config = dict(
    n_layer=13,
    d_model=512,
    n_head=4,
    n_kv_head=1,
    head_dim=128,
    d_mlp=3072,
    vocab_size=47031,
    activation='gelu',
    norm='layernorm',
    norm_place='pre',
    norm_eps=1e-06,
    positions='rope',
    rope_base=2090.0,
    rope_fraction=1.0,
    qk_norm=False,
    attn_scale=0.0884,
    bias='qkv',
    tie_embeddings=False,
    parallel_block=True,
    init='orth',
    init_std_qkv=0.0219,
    init_std_o=0.0219,
    init_std_up=0.0219,
    init_std_down=0.0,
    optimizer='adamw',
    lr=0.000781,
    beta1=0.95,
    beta2=0.98,
    weight_decay=0.4,
    lr_head=0.00629,
    grad_clip=1.0,
    warmup_steps=320,
    schedule='wsd',
    decay_fraction=0.534,
    decay_shape='cos',
    final_lr_fraction=0.0,
    batch_tokens=131072,
    seq_len=1024,
    doc_mask=True,
    train_tokens=980200000,
    steps=7479,
    dataset='wikipedia_en',
)
MLP neurons of a small language model. Each row is named by its layer, matrix (down: output weights) and neuron, and shows model dimensions 389-452. Each number is 200 + 20 x the weight over its row's rms, rounded and kept within 0 to 999.
A block is one neuron, or neurons of one layer that tend to fire together. Before each block is what it responds to, as a language model described it from the Wikipedia text at the highest values.

Responds to: Content words, often mid-name, inside Wikipedia tables and lists, such as Party, Championships, Enemy and UKIP, plus a few prose nouns like theory.
L2.down220,218,241,206,209,238,229,228,206,211,207,230,192,187,206,178,204,184,197,216,224,169,216,166,230,215,188,200,215,198,177,214,185,212,193,203,213,187,163,191,261,166,208,207,213,193,206,187,243,182,194,190,189,199,209,204,191,200,206,205,204,200,177,213,196
L2.down411,203,225,212,238,252,225,207,226,183,235,222,244,199,196,168,234,194,193,220,206,162,187,237,216,206,215,192,205,187,164,212,174,204,226,170,188,181,189,225,231,149,190,225,195,206,253,181,248,173,196,215,216,194,220,224,193,196,140,207,210,218,164,195,187
L2.down712,236,197,193,242,199,218,202,185,227,254,213,191,182,208,211,202,200,221,176,210,189,224,203,205,208,235,167,217,200,184,236,183,198,210,164,214,176,182,169,209,211,212,196,193,210,194,185,210,169,197,199,188,198,201,208,191,174,165,204,208,200,186,195,209
L2.down1501,219,190,194,262,203,228,177,195,180,212,221,231,187,192,192,223,209,224,199,208,168,212,223,198,177,203,183,217,191,174,224,205,210,215,170,215,186,212,191,242,184,175,206,201,191,223,217,215,215,233,178,165,168,219,203,188,183,212,214,226,189,171,199,215
L2.down1752,213,204,200,246,229,276,189,173,166,220,220,230,187,186,190,205,211,204,198,207,159,192,230,173,203,221,211,225,167,209,184,200,210,197,176,195,219,205,177,210,206,205,171,210,207,211,196,207,197,202,200,183,174,191,217,200,211,207,224,179,211,173,196,209
L2.down2111,205,196,175,238,179,226,197,184,193,240,234,205,195,193,191,217,197,232,184,175,164,168,229,208,194,207,190,232,195,165,212,208,202,223,165,202,191,219,204,227,200,220,195,187,220,250,194,207,212,197,178,188,181,214,182,193,181,163,241,204,188,178,205,186
L2.down2284,232,209,213,218,241,222,225,184,202,204,231,238,185,212,167,219,197,238,175,208,198,203,210,199,199,214,177,195,235,174,197,202,184,198,187,200,174,163,188,234,192,164,209,215,216,252,183,259,193,203,204,198,183,210,199,196,193,205,223,210,214,217,176,195
L2.down2399,210,210,207,231,215,200,196,193,200,222,227,245,187,199,183,245,197,265,202,224,196,213,207,203,206,222,199,188,242,169,218,178,198,155,192,204,184,152,175,241,201,185,230,212,255,205,191,240,205,188,229,194,200,216,207,181,184,182,203,199,192,197,195,221

Responds to: Function word or adverb straight after a sentence's subject noun phrase, mostly a plural group of people, such as allowed to, who, often, typically.
L7.down752,216,189,230,187,179,177,213,217,202,169,167,209,190,203,228,182,186,217,229,201,241,199,211,183,179,177,180,170,194,168,221,209,181,214,215,196,179,179,193,210,184,180,232,184,211,196,209,218,213,160,180,170,140,198,202,195,180,233,230,182,209,197,210,177
L7.down2093,210,193,212,209,217,220,166,187,198,197,202,228,182,195,204,177,181,199,206,218,208,172,142,211,220,195,195,199,178,233,223,205,178,189,199,224,180,211,182,172,175,200,196,178,191,168,167,247,187,207,223,183,210,232,212,149,190,186,216,181,194,178,210,205

Responds to: Colon in clock times and durations inside wiki table cells, such as 4:00 p.m., 13:30 and 5:49; weaker on range dashes and "later".
L2.down37,185,156,197,207,204,159,172,199,216,182,202,188,181,179,217,172,195,225,191,243,196,226,201,192,185,188,199,239,192,233,209,173,201,246,213,175,211,174,196,192,230,207,210,194,208,209,218,210,154,200,200,188,163,230,246,193,215,211,189,217,198,193,218,207
L2.down230,214,201,194,186,219,253,217,195,207,220,178,175,189,211,196,187,218,220,165,234,196,261,185,193,188,178,201,191,203,227,197,210,197,224,192,218,187,166,236,165,212,227,207,193,198,185,204,213,160,204,216,208,188,213,241,190,208,212,186,221,195,229,198,222
L2.down442,229,181,204,204,160,203,229,217,189,190,211,182,214,203,221,172,230,200,171,210,216,237,184,200,217,156,193,174,208,173,199,181,220,239,204,200,178,159,191,199,212,204,223,193,203,196,187,193,181,195,192,212,179,203,232,208,204,235,174,193,206,202,220,236
L2.down1183,244,207,212,196,181,175,204,216,199,185,209,187,205,201,225,186,239,197,114,234,221,239,179,203,169,203,192,196,202,191,191,207,212,223,181,180,180,169,204,195,207,212,208,168,204,181,185,223,188,210,180,200,196,202,233,212,231,202,185,231,199,195,199,218
L2.down1421,187,197,210,219,207,183,187,208,188,197,210,198,213,210,206,190,214,217,135,214,213,273,211,200,189,190,190,184,212,209,172,189,178,218,190,205,203,182,220,184,194,204,222,187,189,193,203,236,177,208,212,186,204,194,231,207,235,209,194,236,204,183,205,226
L2.down1520,229,203,199,201,155,219,206,189,191,201,196,200,230,174,214,203,201,190,128,218,201,242,207,218,189,181,207,168,189,201,189,207,217,212,188,188,226,167,196,188,195,205,190,169,188,195,206,195,191,194,235,196,190,211,238,217,207,207,196,190,199,215,210,208
L2.down2368,229,142,211,179,193,207,185,212,199,188,189,188,206,184,207,179,221,201,145,238,208,216,198,201,197,161,218,158,208,218,186,190,214,217,211,205,202,197,208,193,210,229,213,194,213,221,194,190,167,211,212,187,198,237,220,187,181,197,185,255,227,238,198,235
L2.down2788,221,199,223,224,185,218,209,192,182,225,203,200,205,225,215,178,218,203,122,187,186,272,175,189,199,187,206,167,209,212,176,186,195,222,194,221,179,193,230,187,193,204,225,182,198,194,193,214,176,209,215,187,211,187,213,201,230,196,203,243,183,224,213,212

Responds to: Fires mostly on the suffix "ented" completing resented or rented, and on "often" right after a plural subject ("pilots often", "are often"); weaker, mixed hits on table-header words (Length) and mid-word pieces (ology, rase).
L2.down679,163,211,199,234,250,181,175,207,211,211,237,199,198,199,202,200,228,195,182,232,240,170,232,193,191,196,173,201,210,224,187,175,205,222,200,176,192,234,238,218,190,189,216,213,171,183,210,203,199,194,188,164,205,207,210,174,198,183,174,244,162,235,179,180
L2.down1081,188,176,215,196,189,202,199,205,175,158,196,197,199,209,198,201,208,217,214,222,211,164,189,191,216,191,201,169,211,209,201,219,206,182,212,182,226,231,195,186,208,195,222,234,208,225,228,156,213,173,194,189,179,196,191,185,180,202,187,207,182,228,204,217
L2.down1409,177,184,198,196,202,234,201,181,166,219,192,206,191,187,226,213,198,202,192,203,219,220,209,198,203,197,195,202,184,235,189,179,221,158,197,189,204,190,211,185,207,169,189,233,191,202,194,224,192,190,191,201,188,181,205,168,199,184,200,169,187,225,212,224
L2.down1448,150,201,212,176,241,118,185,215,167,212,189,233,170,166,221,231,182,184,189,219,205,224,203,187,193,182,168,198,178,254,198,181,198,163,208,196,206,181,184,236,199,186,219,234,194,187,230,203,206,166,199,186,192,194,190,219,201,158,180,213,201,239,215,212
L2.down1486,141,199,232,211,218,227,208,194,202,188,215,238,199,189,240,194,195,191,233,195,198,235,180,213,240,208,199,207,196,247,195,174,195,225,215,205,214,240,206,189,207,189,230,185,196,211,230,196,203,194,195,182,224,194,187,173,192,192,238,192,209,172,203,165
L2.down1723,150,220,228,182,238,168,206,197,173,197,204,192,193,217,218,224,190,192,190,201,192,201,217,198,185,193,185,195,184,259,168,183,183,196,196,203,215,204,160,222,216,192,229,204,190,177,213,167,202,193,203,221,198,199,208,208,215,166,210,220,206,208,205,200
L2.down1766,152,207,204,184,199,194,132,212,188,207,179,215,192,180,191,180,229,182,171,189,203,160,229,184,222,177,188,171,189,245,218,170,192,200,197,228,195,207,195,215,223,202,214,249,183,214,218,168,217,179,184,214,199,227,186,197,187,211,170,187,199,216,234,199
L2.down2857,165,252,169,227,186,191,186,184,192,201,199,204,175,174,196,220,199,202,187,162,206,221,218,233,191,194,216,209,182,187,187,185,212,197,206,225,200,192,197,199,189,199,220,221,181,179,203,159,178,195,178,189,193,182,215,198,201,183,174,183,194,220,179,174

Responds to: Spaces, commas, colons, degree/minute marks and dashes that start or split numbers in tables: vote counts, track times (5:10), coordinates (120°00′), scores.
L9.down523,185,213,225,181,179,229,221,176,194,193,210,169,179,184,218,194,200,201,202,187,190,233,231,211,214,193,223,173,212,212,227,221,227,221,186,219,194,223,218,183,217,202,195,218,178,199,163,266,220,175,230,199,165,213,194,240,168,171,243,195,197,172,193,212
L9.down1953,190,190,196,181,154,170,196,160,224,194,188,191,195,186,218,207,197,214,229,244,187,205,196,201,220,197,201,225,165,210,227,224,209,190,180,234,181,159,207,205,200,207,200,200,202,227,188,220,215,201,211,193,194,204,199,170,169,189,204,221,211,193,198,198
L9.down2039,157,230,189,201,167,168,210,226,192,226,197,200,173,218,194,187,201,192,217,189,182,239,181,231,231,216,228,225,218,197,229,179,188,198,181,210,206,218,222,173,172,213,188,210,219,206,180,258,222,178,233,166,227,202,223,199,195,176,230,176,189,186,229,176
L9.down2666,202,231,215,185,182,217,225,204,228,197,221,202,187,253,184,198,180,189,165,233,178,199,225,202,203,191,199,174,221,178,173,247,175,212,163,197,209,255,189,212,212,189,196,223,218,197,198,176,197,156,230,174,219,190,214,216,228,209,196,180,189,196,243,199

Responds to: Slots just before a number in tables and stats (spaces, the / between coordinate forms, time colons), plus auxiliaries like have, had, could before a verb.
L7.down597,188,211,176,185,198,198,207,221,221,229,194,187,182,186,195,232,211,196,196,197,191,217,165,211,211,200,197,179,190,202,234,204,184,191,204,213,172,215,235,187,201,211,212,225,222,212,155,184,208,187,225,226,213,214,205,185,197,190,190,204,191,219,154,226
L7.down1221,203,203,212,190,227,169,182,201,213,207,198,154,205,186,176,207,221,187,189,175,191,197,228,221,192,243,194,184,186,196,181,181,202,195,187,213,213,202,247,178,219,216,240,202,182,195,239,212,219,152,213,191,191,206,191,204,206,204,179,196,206,195,176,201

Responds to: Predictable next pieces inside codes, names and lists: opening parentheses before abbreviations or years, serial letters (WZ424, JL-9), name continuations (Route, Switch).
L9.down669,223,190,204,217,200,204,223,183,168,208,228,205,187,193,199,188,217,183,212,197,226,239,203,221,211,189,199,197,181,172,176,198,216,207,190,185,213,210,203,232,195,171,233,182,194,238,210,186,210,198,198,175,173,210,206,182,178,188,211,219,190,195,188,178
L9.down1069,220,203,212,188,162,255,195,219,200,205,230,184,195,211,202,198,241,181,208,200,226,212,225,193,165,224,223,200,210,214,212,198,213,223,176,180,208,218,182,192,195,192,165,200,202,210,192,206,220,217,208,205,178,204,178,216,204,208,184,231,216,203,216,174
L9.down1556,216,192,224,213,219,222,215,205,169,193,207,205,224,219,207,219,213,198,213,231,216,210,210,212,170,204,192,184,229,205,223,209,173,194,218,225,220,184,226,215,192,205,187,217,181,217,217,208,211,190,179,206,201,195,210,195,204,184,202,213,209,189,208,211
L9.down2050,202,175,182,170,198,223,195,187,174,226,211,188,190,258,197,247,211,182,193,228,194,228,195,205,197,163,181,220,216,187,200,153,197,197,177,168,206,187,164,215,209,194,213,210,211,194,212,188,180,180,242,211,212,206,217,237,178,196,216,166,208,228,224,226

Responds to: Later letters of capital-letter abbreviations, usually in parentheses after a spelled-out organization name, e.g. C(BA), F(WC), TS(G); sometimes mid-word pieces like E(as)ily.
L7.down213,216,215,221,200,233,191,197,214,200,175,191,223,188,202,231,180,203,192,216,220,191,245,226,235,207,201,197,205,225,231,198,180,172,205,207,214,158,193,202,196,190,221,192,244,212,204,198,207,186,217,176,208,209,204,222,217,158,201,202,177,175,181,199,204
L7.down2938,171,223,205,216,204,219,170,189,180,219,184,209,206,173,220,204,162,174,220,203,184,197,195,218,218,204,206,189,175,211,216,221,197,192,219,175,231,203,170,204,233,223,208,184,204,180,235,175,216,176,180,205,217,163,228,207,173,211,180,213,186,203,203,154